python train.py --parallel_block=false --beta1=0.95 --final_lr_fraction=0.0
MLP neurons of a small language model. Each row is named by its layer, matrix (gate and up: input weights) and neuron, and shows model dimensions 32-95. Each number is 128 + 32 x the weight over its row's rms, rounded and kept within 0 to 255. A neuron's up and down rows have the sign that makes its largest values positive.
A block is one neuron, or neurons of one layer that tend to fire together. Before each block is what it responds to, as a language model described it from the Wikipedia text at the highest values.

Description: Section heading closers
L7.gate244 [165 132 152  72 149  87  81 126 145 140 104 111 116 135 133 153 140 108 182  98 149  72 134 141 161 115  89 118 132 126 130 174  98 133 192 108 119 141  82  98 201  94 224 101 132 182  99 102 160  90  94 110  80 179 144 148 108 102 161  94 166 106 113 158]
L7.up244 [156 103 113  99 161 143 163 102 107 125 143 133 100 138 167 145 120  77 118 122  80  99 142 173 131  98 140 124 118 175 130 173 134 157 183 190 137 148 139 101 107 121 185 141 108 158 164 170 130 145 135 130  94 121 153 116 127 137 152 140 131  94 161 154]

Description: Word completions and "led to"
L3.gate47 [148 144 115 139 133 143 127  78 122 100 172 165 116  72 184 162 183 163 186 161  98 140 134  79 142 135 160 207 108  99 132 156 123 134 112 110 116 121 160 115 128 143 144 133 164 142 186 137 150  69 140 113 179 106 143 151 102 107 152 206 134 144  95 118]
L3.up47 [146 177 143 167 178  89  86 105 154 114  97 135 179 129 110 122 229 127 173 112  69 123 147  93 134  99 147  99 141 138 151 124 144 130  94  81 104 118 190 153 145 163  94 114 130 182 134 152  56 159  94 120 174 128 133 199 100 103 123 129 189 174 156 116]
L3.gate56 [137 155 136 101 110 111 122 127  92  72 140 126 174 110 168 117 140  95 130 154  82 115 131  90 106 107 129  93 158 176 123 162 140  70 116  64  85 130 136 133 142  95 174 123 146  84 108 167  95  87 158  92 116  36  91 106 114 106 101 132 101 149  88 108]
L3.up56 [100 153 161 160 134 146 149 115 106 117 108 112 102  80 128 115 135 136 146 101 130  67  34 143  36 151 156 111  65 156 129 183  93 129  87  77 162 158 118 163  82 164 158 122 137 122 143  89 151 139 115 116 111 168 129 116 122 140  92 171 131 162  95 177]
L3.gate290 [107  95  66 201 126 128 114 123 157 170 130  83 161  48 120 147 150 113 123 156 123  84  72 107 102 132 111 112 136  67 173 130  69 134 131 100 143 131 108 124 132 144 148 195 113 137 180 143 101 155  78  84  95 152 152 176 146 158 158  82 156  92 115 121]
L3.up290 [140 138 115 146 120 128 133 109 173  93 122 117 119  89 174 153 143  82 111 155 148 163 159  88 162  98 112  97 162  91 129 149  78 111 144 105 147  62 111  73 158 112 134 143 147 128 149  88 100 114  91  70 116 162  83 129 122 148 190  89 126 138 136 114]
L3.gate978 [109 115 145 109 157 141 149  92 185 142 173 146 138 116 149 111 168 134 137 145  88  88 135  93 102 100  99 137 150 153  94 199 100 103 140 106 135 161 146 137 109  93 148 103 147 160 116 120 104 101 108 101 122  65 126 137 191 132  90 106 110 116 101 109]
L3.up978 [188 110 155 142 176 141 121 130 160 131 147 147 111  86 176 144 137 155 104  89 102 125  93  80 143 159 108 141 143 112 142 100  94 171 107  86 155 164 110  99 126 134 153 178 159 152 155 148 130  75 180  96 119 143 109 136 151 123  91 148 132  65 155  72]
L3.gate1228 [119 170 154 174 120 152 144 141 164 115 135 159 140 127 169 135  99 167 135 114 129  95 167  79 159  57 165 170  97 125 118 171 100 149 138  95 135  83 155 128 134 157 144 136 111 163 154 106 154  77 149 163  76 119 118 148 142 189 123 161 141 141 150 105]
L3.up1228 [127  99 209 123  94 160  68 139  77 123 111 107  99 165 173 188 117 128 130 111 152 128 178 131  87  38 136 130 164 101 101 199 130  83 104  71 187  92 101 117 205 181 125 113 143  89 152 104 152 130 113 156  73  88 158 140 142 122 159 190 118 105 101  82]
L3.gate1327 [193 175 130 175 117 123  98 138 151 104 105 183 174 208 184  74 137 157 152 137 154 173 117 107 134  98 110 121 100  72 149 166 129 193 171 132 147 118 130 129 110 101 156 181 194 121 137  89 155  77 147  37 167  90 122  96 162 136 136 142 171 201 150 168]
L3.up1327 [114  84  70 175 162 140 189 109 149 111 127 125  83 120 162  85 145 130  92 108 111  75 103 136 155 194 102 125  87 144 143 136 104 161 124  75  93 149 189  53 141 162 103 141 181 162 154 121 105 131 158 153 113 136 117  84 138 111  89 107 128 109 142 165]
L3.gate1538 [154 106  97 100 111 123 141 195 131 112 129 148  68 190 143 160 148 159 191 145 168 168 119 109 164 144 128 119 194 115 168 161 159 135 106 176 156 181  68 133 181 120 120 169  95 138 160 124 122 110  66 103 145 149 125 101 156 144  82 112 136 152  77  92]
L3.up1538 [122  55 176  90 133 179 142 121 171 111 161 151 103  94 133 138 100 165 114 149  91 124 158 134  85 131 157 133 112 148 173 162 139  67  99 120 108 152  99 141 131 123  82 176 100 168 125 174 120 128 136  91 111 177  97 137 135  60 115 140 152 145 168 134]
L3.gate1669 [113 159 132 102 131 128 121 172  74 133 130 101 169 113 138 166  97 151  99 151  87 115 169 113 166 118 129 135  79 126 144 166 148 188 147 112 142 168 119 106 143  92 158 196 111 118  95  96 142  88 147 119 120 155 122 185 103 157  99 102 182 177 128 169]
L3.up1669 [135 133 179 141  93 107 167 161 144  97 107 184 169 123 179 132 147 172 154 152  95  83 152 157 104 136 134  96  93 175 118 136 150 195 154 121 143  81 165 111 120 136 107 123 129 141 144 198 119 161 164 143 103 154 119 141 116 101 151 119 159 161  98  98]

Description: Section heading closers
L3.gate301 [134 134 121 104 135  94 120  75 132 137 164 138 157  99 175 158 130  91 106  79 165 104 149 121  79 173 125 123  77 113 152 169  82  93 118 125 179 104  63 134 147 112 165 122 133 125 140 142 103  90 109  52 126 144 130 146 116 125 123  99 202  47 120 135]
L3.up301 [111  76  86 112 100  74 106 129 115 154 169 185 117 161 142  93  97  91 120  84 159 115 144 132  98 136 139 131 121  50 137 173  80  87 117 138 152  46 106 141  96 118 134 146 115 149 141 142  66  83  82  75 151 175 174 161 145  87  89 114 167  86  77 165]
L3.gate382 [134 124  87 142 177 121 158  65 136 199 150 164 188 148  96 144 101  82  76  84 121 126  95 124 122 139 147  87  90 101 171 192 131 132  99  86 147 103  54 126  88 166 188 103 102 139  87  98 125  79 107 125 115 126 186 126 188 103  91 134 171  86 127 139]
L3.up382 [ 88 124 118 110  99 126 138  83 126 157 129 146 124 106 112 189  98  60  89  91 144 154 116 110  77 170 117 139 119  49 175 134  50 168 119 129 191  87  54 146  92 149 185 128 142 131 109 165 114 130 122  44  78 200 134 128 156 113  99 142 147  67 123 114]
L3.gate560 [123 134  62 101  99  82 146 134 100 125 148 134 101 116 112 109 146 103 161 163 136 110 116 165  72 102 179 146  91 181 145 175 130 152  44 162 152 106 120 138 136  95 133 159  78 147 159 182 126  71  83  73 111  89  92 142 174  84  79 121 147 126  95 128]
L3.up560 [163  94 106 158 140 190 135 117 146 122 188 135 113 139 152 120 117 112 140  47 105  93 116 111  97 154 154 137 161 139 149 123 103 127  84  62  92 101  72 122 126 124 162 142 144 113 141 168 155 131 131 145 177  66 168 153 174 104 152  93 153 114 146 102]
L3.gate712 [107 111 191 150 118  57 118 155 193  95 128  96 131 164 181 115 105 105 165 139 161 149 127 166 143  73  96 156 116 121  95 102  97 109 148 140  91 149 118 130 147 121 136 173  88  98  93 129 174 156 133  85 112  98 134 138 109  63  60 116 140 112 161 159]
L3.up712 [120 141 128  88 160 180 128 110 122 117 143  51 130 117 116  63 156 110 101 109 114 112 137 150  86  89 190  91 151 183 112 113 132 104 147 162 135 103 112 177 147  98  71 135 171 140 108 100 155 142 110 153 196 114  85 108  83  88  66 106 107 134 118 127]
L3.gate772 [166 109 147 114 113  78  89 131 136 139  95 153  70 107 132 185 164  87 121  67 163 108 142 150  97 151 136 140 129  93  99 128  92 100 180 179 101  75  57 142 147 101 214 106 142  95 176  54 132 143  81  74 132 189 177  86 159 136 171 145 152 110 110 137]
L3.up772 [116 105 116 115  84 203  44  94 146 131 120 140 178 132 111 129  71 101  88  90 165  80  71 150 125  84 112  99  96 135 125 155 119 164 154  80 166 128 158 149  80 103  90 132 164 128  93 133  67 137  71 161 103 107 118 165 175  82 115 136 102  50 143  94]
L3.gate931 [109  92  99 168 152 105  95 124 124 181 135 106 168 143 143 139 147 149  91 145 187 150  68 111 110 157 144 116 181 107 162  97 144 172 151 105 152 107  92 145 167  69  91  97 122 152 172 112  51 101 122 123  68 154  82 117  81  69 124 153 126 144 112  88]
L3.up931 [154 100  78 151 152 144  73  88  88 123 136 173 104 124  89 121 115 125 150 107 134 174 141 102 150 107 159  74  87 163 121 135 122 109 106 150 131 166  82  79  79 102 163 104 141 109 145 161 146 115  98 132 129 110 187 109 122 110 180 162 135 158 131  92]
L3.gate944 [169 156  71 154 151  95 176 110  84 188 116  98 107 125 137  81 144  87  70  93 183 121 116 103 136 112 115 112  60 135 141 170 129  68  88 111 168 149  84  94  71  58 185 189 179 155  83 151 144 147  91  64  98 161 130 125 117 129  99  94 159  91 157 149]
L3.up944 [105  85  96 130 167 128 109  99 197  97 163 166 124 133 133 127 122 108 124 107 169 124  86 149 101 114 109  98  92 127 170 140 100 103 150 137 124  86  37 136  82 187 167 132  99 124 119 134 123  81 117 144 157 203 191 182 100 107 118 118 168 144 132  90]
L3.gate1409 [ 68 139 173 136 109 100  90 213 103  94 112  62 118 116  68 107 146  95  96 112 123  94 120  99 173  96 187 152  99 134 126  86 165  70 145 130 176 134 125 145  95 152 137  78 158 101 119  90 122 119  72 130 172 117 112 146  66  84 134 161 144  97 135 118]
L3.up1409 [149  98 117 188 139 142  74 110 131 135 150 190  79 151 103 109 121 177 139 169 118  89 111 144 106 112 104  83 105 123  91 126 109 123  98 115 117 148 125  78 113 125 144 174 132 107 126 156  98  98 116 112 140 196 173 128  89 112 101 178 185 165 145 134]

Description: Place-name hierarchy commas
L3.gate66 [166  95 133 133 150  75 177 150  78  95 107  87 120  88 126 150 178 126 111 120 150 104 116 129  65 151 112 142 106  97 101 109  96 102 131 172  77 126 145 155 160  92 115  90 115 111 138 104 125  90  85 192  79  99 124 147 106 152 110  89 125  86  93 115]
L3.up66 [109 155  79 167 164 173  92 117 101  83 173 162 165 112 194 107 177 161 100 160 114 175 154 176  82  85 161 111  61 131 112 141  81 195 151 167 138 112  85 159 157 100 101 137 148 122 131  77 117 155 112 150  46 100  95 143 138 157 105 130  81 122 129 140]
L3.gate563 [160 163 160  62 117  89  92 135 148 138 130 140 127 115 117 129  87  96 119 164 127 159 143 145 139 106 169 120 122  94 143 147 162 108 134 157  92 127 155 108 108 121 134 164 161 127 149 123 158 136 116  96 130 120  96 141 221  99  95  97 108 170 150  90]
L3.up563 [151 148 125  89  95  76 182 168 148 167 198 140 141 168 139 124 100 159 144 161 164 118 134 142 159  86 121 108 137  94 149 105  93 132 156 121 122 146  98 176 107 126 139 164  93 128 110  84 116  89  66  91 119 159 128 155 126 149  86 112 129 184 158 102]
L3.gate804 [135 164 120 107 144 119  88 136 140 119 103 137  90  63  92 130 153 152 170 126 129 194 111 181  86 154 159 116 150 101 150  95 117 108 145 126 141 117 179 115 115  83  99  92 145 118  34 101 100 139  84 117 136 152  91 106 118 169 101 116 122 150  62 133]
L3.up804 [165 212 175 111 105  86 177 122 151 110 122  91 126 131  95 140 151 117  84 107 120  96 117 155  74  58 101 196 188 148 101 172 130  93 140 168 128 126 156  77 145 167  82 104 128 122 138  68 112 166 201  87 163 129 107 108 101 131 114 111  84 151 131 132]
L3.gate885 [100 194  80 168 132 124 117  89 126  89 105 195 121 161 153 132 121 188 113 127 165 139 163  57 139 122 139 187 147 151  84  84 148  99 113 105 118 191 145 152  66 116 174 149 119 170 102 129  93 174  96 115  90 155  95 126 156 182 139 182  96  96  87 119]
L3.up885 [ 92 165  93 145 154 153 122 139 174 117  85 138 167 169 186 170  71  79  96 113 181 138 151 119 139 157 142  94  74 105 130  81  90 177  82 109  90 122 158 168 138  77 103  94 139 180  99 129  99 125 142  53 151 128 120 160 101 167 105 169 197 145 148  98]
L3.gate1125 [117 130 118 127 106 142 134 114  90 131 154 111 130 119 118  93 146  97 170 128 157 161 144 122 167 151 139  67  83 130 117 120 147  91 188 162  60 120 141 103 163  81  78  80 174 142 120  87  93 164 120 133 145 178 136  69 139 157 161 124 110 101  76 138]
L3.up1125 [152 144 143 173 144 117  95 131 162 159 133 127  85 132  74 116 189 126  71  85 135  93 142 152 140 133 117 124 101 121 161 176 141 139 171 147 126 195 146 144 146 142 111 180 130 168  78 102 119 141 149  88 168 136 167  83 141  78 134 117 184 160 146 149]
L3.gate1485 [195 146  90 122 124 125 143 134  94  94 111  94 112 130 163 155 101 141 115 149 146  96 167 117 139 149 138 140 110 135 174 165 135  85 144 102  84 159  78 117 135  95 115 143  73 206 107 141  82 134 127 136 186 173 138 102 137 141 116 143 156  86 120 147]
L3.up1485 [192 154 142 142 103 121  97 134 192  94  82  40 122 124 106  88 111 167 172  57 113  90 123  86  82 125 102 110 114 115 135 123 116 137 157 140 170 127  72 112  74 107 146 165  74 150  88 155 161  93 141 111 114 157 113 155 119 141  95 140 109  99 107 146]
L3.gate1890 [108  99  67 198 131 163 113  84 188 132  92 124 119 123  97  73 148 173 103 111 156 152 104 107 190 149 192 156 163 174 162 107  94 123 129 149 112 144 161 108 125  95 175 117  97 187 161 118 170 102 116 101 157 138 112  88 115  87 103 130 105 106 118 128]
L3.up1890 [140 105 115 181 116 128 137  66 114  83  98 194 121 194 126 106 107 194 132 164 103 152 215 138 127 130 156 172 189 155 121 123  91 116  60 102  82 149  97 171  91 116 168 136 207 192 138 155 144 104 117 142 174 121 174 123 172 151 143  90  62 126  88  69]
L3.gate1896 [132 138 134 103 109  94 171 202 101 145 144  99 159 120 166 184  73 193 122 122 164  78 139 158 110  95 141 117 124  78 150 105 135  72 171  63  89 151 111 102  75  97 172 159 128 178 154 168 112 144  89  82 111 168  49 121 129  57 178 125 133 158 137 127]
L3.up1896 [ 81 199 139 131 128 151 175 164 102 126 150 212 166 181 138 103 150 182 157 130 162  76 178 160  70 210 131  77 129  83 107 169 104 160 163 127 155 149 141 141 122 104 157 167 175  61 135  80 180 149  70 116 117 134 121 116 139 182 140 114 113 107 125 109]

Description: Section heading closers
L10.gate113 [135  80 118 148 134 146  81 140 100 169  80 111 104 128 109 140 103 134 115 148 137 128 142 173  76 125 130 155 107 123 136  70 118 110 137 169 144 114  65 116 144  73 154 135 117 222 164 135  76  96 157 148 106 174 201 119 105 139 108 133  96 113 164 105]
L10.up113 [147 175  97  87 193 100 125 110 114 157 174 178 111  82 149 122 107  90 182 144 142 184 119 199 150  99 127 138  88  86 134 113 139 122  84 103 121  95 165 148 144 126 107 131 100 118 106 115 143 186 119 159 121 158 118 134 130 124 151 166 195  96 143 102]
L10.gate465 [ 82 174 112  79 128 141  93 192  88 171  99  89 117 114 130 140 165 144 162  60 105 177 156 145 133 116 115 152 110  65 112 119 119 127 170  89 133 145  83 135 141 129 174  94  87 132 168  93 144 105 135 119 115 168 142 133 111 192 166 100 143 158  96  78]
L10.up465 [102 128 175 190 134 195 131  86 170 172 188 151  87 107  96  75 137 153 156  89  75 107 153 169 123 121  74 142 113 164 152 142  88  51 118  69 134 164 122  76  53 117 129 130  98 151 130 113 118 120 119 125 188 187 153 118 156 123 100  85 134 108 109 129]
L10.gate499 [ 95 149  92  76 162 103  98 141  95 122 141 170 175  83 205 142 110 128 109 152 122 101  78 147 117 140 120 114 140 138  72 153 138 182 111 129 112 126 164  93 124 128 130 131  97 145 180 100  52 139 146  81 158  95 199 127 128 157 147 160 134  90 116 161]
L10.up499 [108 150 144 105 102  87 180 109  94 156  93  99 174 145 121 128 128 131 139  79  74 161 185 118  76 156 158 104  45 189  73 104 123 129 113 118 107 113 142 146 174 105 172  74 135 115  92 125 122 141 104 154  45 136  98 121 160 134  82  88 190  91 124  99]
L10.gate1201 [122  61 109 124 138 138 161  99 122 114 108 113 133 133 125 123 157  47  42  75 131 122 140 144  79 127  92 187 154 112 122 146 102  70 140 122 118 145 130  99 143  47 167 154 150 136 121 148 120 114  98  55 117 189 111 103 106  82 162 173 143  77 124 119]
L10.up1201 [ 70 177 145 107 107 146 131 167  90 148 112 141 107 145  85 200 120  93 145  58  82 189  83 114 159 157 164  72 150 136 125 149 133 113 176 114 153 145 139 111 138 137 151  96 110  98 124  76 112 135 167 150 109 114  80 145 118 155 112 118 122  77 133 113]
L10.gate1209 [120 165 114  77  51 152 105 195 133 141 169 113 109  76 159 191 109  90 168  55  63 150  76 182  64 146  96 138  97 100 102 116 120  83 169  94 139 145 111 117 162 127 125  78  97 153 107 117 101 111 140  68 196 159 103 110 107 139  88  90 156  87 156 147]
L10.up1209 [ 69 157  71 112 116 141 152 157  78 147 137  93 144 150 146 133 108  78 107 127 112 111 205 170 103  89 139 129 117 168  81 120 110 114 117 155 120 160 161 132 107 160 108 164 114 130  83 114 178 136 140 101  99  95 141  85 123 108  68 126 153 149 162 124]
L10.gate1837 [104 155 139  80 167 141 139 131 168 158 123 145  87  83 129 148 165 149 154  68  90 143 148 103  87 182 135 125  89 119 147 201 170 137  99 143 156 161 143 171 132  78 114 156  64  93 140 167 174 113 107 149  90  65 170 191 115 139 163 123  98 140 115 126]
L10.up1837 [ 98 124 122 106 114 102 128 157  66 135 103 149 146 133 141 164 181 133 121 154  82 152  87 119  88 156  82  77 106 166  73 113 102 131 152 148  79 137 119 160 118 130 121 101 184 123 113 133 124 152 191 103 151 119 195 155 176  48 152 146 170 120 191  76]
L10.gate2011 [190 158 107  96 108 197 109 112 152  87 141  76 109  73 164 124 134  95 110  74 109 111  95 131 125 155 118 152  89  39 143  82 165 125 185 146 123  80 159 127 105  55 120 129 122 122 114  77 140  96 107 159 125 138  90 124 122 119 150 192 140 119 181  88]
L10.up2011 [125 132  80  75 109  78 136 181 116 142  87 145  96 116 133 109 182 157 138  64 112 107 166 168 170 169 176 172  71  86 124  90 106  85  91 188  88 180 152 121 152  84 155 100 155  89 147 153  63 174 124 125  98 203 169 133 120 158 160 177 100  98 132 130]
L10.gate2023 [ 98 158 101 178  80  98 124 134 138 104 159  87 159 135 152 106 124 138 105 157  92 128 129 118 160 168 153  85 134 160 138 153 127 111 137 117 143  83  84 117 180  97 131 128 154  75 139 117 133 157 106 133 122  96 164 182 140 152 109 157 166 105 163 155]
L10.up2023 [ 99 131  80  92 127 140  69 180 172  85 122  40 130  99 125 142 101 139 184  76  91 132 148 146 162  94 101 155 127 165  84 115  86  90 124 145 131 132 124 113 119 122  91  80 137 100 164 135 130 165 155 152 139 155 133 156 174  78 157 119 170  88 148  86]

Description: Noun-phrase word completions
L7.gate760 [182  80 172  96 146  78 159 106 160 144 144 134 170 167 143 208  68 165 164  92  81 119 120  80  88 133 186 108 156  85 141 141 123 109  77  88 174 162 118 127 125 126 139 159 133 107 130 158 116 121 111  90 119 119 125 106 206  87 105 144 107 105 118  69]
L7.up760 [183  82 187 136 149 109 106  84 123 114  59 157 140  77 186 141  95 166 131 189  98 157 124  73 132  94 112 132 149 128 120 120  72  99 161 134 173 138  69 101 173 153 147 113  93 104  96 106 165 118  87 123 162  86  80 151 108 140 172 114 167 100 101 132]

Description: Comma after place names
L7.gate705 [129 158 108  98 165 139 159 103 129 142 116 156 126  84 124 175 168  64 147  78  85  79 123 169  92  90  99 127 125 165 167 114  98 128 167 140 110 145 180  97  53 119 112 186  79 138 165  73 163  79 104 122 133 110 105 156 130 114 175 129 165 104 125 140]
L7.up705 [102 153 145 120 118  46 133 168 138 106 161 155 110  91 119 149 112 184 119 119 147 110 174 152 135 138 119 178  87  79  92 174  81 144 160 122 158 180 153 187 165 161 164 117 117 126 171 170 113 129  67 129  75 106 126 117 112 106  79 112 121  76 132  57]

Description: Clause-ending commas after names
L10.gate73 [132 157 117 160  61  59 175 104 125 181 167 116 139 103 134  86 140 112 202 112 169 101 159  70  74 138 116 163 120  82 106 157 152 185 104 146 164  72 113 106 116 162 155 112  74 139 170  87 119 127 105  98  89 162 117  86 168 113 102 150  89 135 152 107]
L10.up73 [ 99  83 167 102  46 115 133 135 136 152 110  74  77 170 134 128 151 170 151  54 129 152 193 123  94 106 121 182 122  97 135  67  93 153 173 158 137  90 115 108 123 114 137 100 102 124 189 128  89 128  82 178 125 152  95  89 115  84 145 101 161 171 125 151]
L10.gate636 [108 110 152 135 126 117 129 119 166  89 156 117 107 150 104 109 112 162 116 148 129 157  76 170 115 139 161 143  73 173  91  83 160 116 152 191 158 138 195 165 124 120 184 144  71 152 133  90 169 109 141  76 137 148 101 186 105 124 110 132 123  83 168 173]
L10.up636 [ 91 146 158 124 126  89 108 160 123 155  64 145 140 139  77 119 148 136 153 178 140 104  96 141 160 112 150 140 159 144 114 165 146 157 138 175 178 128 166 101  92 143 158 120 164 101 108  94 148  42 105 124 165 123  80  75 148 118 171 154  99 158 146 115]
L10.gate696 [ 68 125  96 137 172  87 158 128 136 200 113 150  79 111 148  76 151  85 156 149 159  79 138 111  68 118 198  95 139 103 154 159 122 107 160  74 145 123  71 124  71 162 141 131 127 148 136 115 170 155  89  57  73 157 102 145 150 184 102  99 142 134  87 142]
L10.up696 [124 181 137  86  99 136 158 116 155 181 149 117  79 153 121 163 131  90 143 157  92 104 129 132 118 134  55 132 132  75 150 133 142 105 109 103  77  98 105 159 170 116 189 154 192 113 166 118 134 133 159 141 119 190 116  96 117 132 189  87 156  90 153 182]
L10.gate830 [138 127  47 138 172 125 163  93  89 122 180 152  93 142 100 118 164 133 181 137 141  63 131 101 130 130 143  78 159 132 144 112 117 143 134 112  77  84  72  70 112 100 115  92 147  89 116 170  74 113 143 180 100 184 115 124 116 149 116 140 132 146  93 148]
L10.up830 [184  93  96 140 156 166 100 111 124  82 108 107 155 125 100  81 152 155 161  84 119 108  82  68 123 112 110  80 148 166 130 159  87 104 114 118 102 159 100  77 117  96 123  78  68 164  77 137 120 101 138 126 132 103 159  86 143  60  62 151  99 134 144 144]
L10.gate1067 [106 155 126 131 112 147 105 115 192  69 101 136  81 146  86  96 174 135 167  81 146  86 157 105 105 145 149 167 189  83 142  98 111 119 127 124 124  44 132 103 166  68 169 151  70 111 173 119 112 137 130  76 152 197 128 138 173  92 148 142 148  72 103 150]
L10.up1067 [139 110 101 116 177  68 166  68 119 102 151 145 126 108 105  98 210 158 149 134 153 184 138  97 135 156 118 132 119 113 117 176  56  90 101 169  99 113 117 136  97 160 150 102 104 149 172 163 100 100 143 148  77 137  73 100 168 107 190 177 115  94 136 153]
L10.gate1336 [ 89 174 155 105 148 182 134 116 209 120 166 185 106  77  74 101 125  84 153 104 107 176 180 140 127 166 168 109  89 105 117 122  64 110  59 164  95 172  88 136 166 172 191  90 121 171  95 119 125 102 116 174 146 133 126 144 161 131  80 131 167 181 118 122]
L10.up1336 [150 153 152 137 149 105 157  94  58 215 162 115 147 128 133 119 130 157 181 156 114 122 154 127  89  59 106 120 103  61  82 172  93 114 150  69 196 131 155 145  63 160 135 169 150 119 116 112 149 177  52 112 165 157 119 114  85  97  92 100 121 159 145 128]
L10.gate1650 [152 127 149  89 199 145 157 118 118 183 163  76 132 103 166 114  94  87 173 146 106 113 173 156  59 103  95 160 143 144 170  77 138 115 132 129 116 112 117 133 122 163 183 100  98 170 141 166 164 132  70  89 115 138 112 109 127 135 134 115 107 134  91 177]
L10.up1650 [112 128 145 181  93 192 174 128 147 153 111 196 124 175 144 149 208 162 173  88  95  73 153  89 163 141 161 137  78 116 103 225 164 141  87 159 106  81 117 114  35  82 130 142 154 108 129 144 151 183 103 122 151 133 169  72 109 152 136 163 153  68 111 148]
L10.gate1683 [147 141 133  85 146 135 165 194 166 172 172  78 181  87  81 169 204  72 125 151 120 136 177 125 157  88 161 137 135  50  96  98 135  97 129 110 132 117 144  90 177  31  80 124 120  96 101  89 164 120 121 130 111 186  71 163 113  68 131 174 129 121 161 144]
L10.up1683 [143 128 105 115 104 166 176  80 157 163 119 132 130 123 125 146 128 149 163  74 181  88 141 140 110 130 170 134 127  87 116  93  78  48 117 140 101 100  82 172 126  92 108 122  41 139 135 131 145 116 100 133 136 143 192 168 113 142 158 130 151 169 136 182]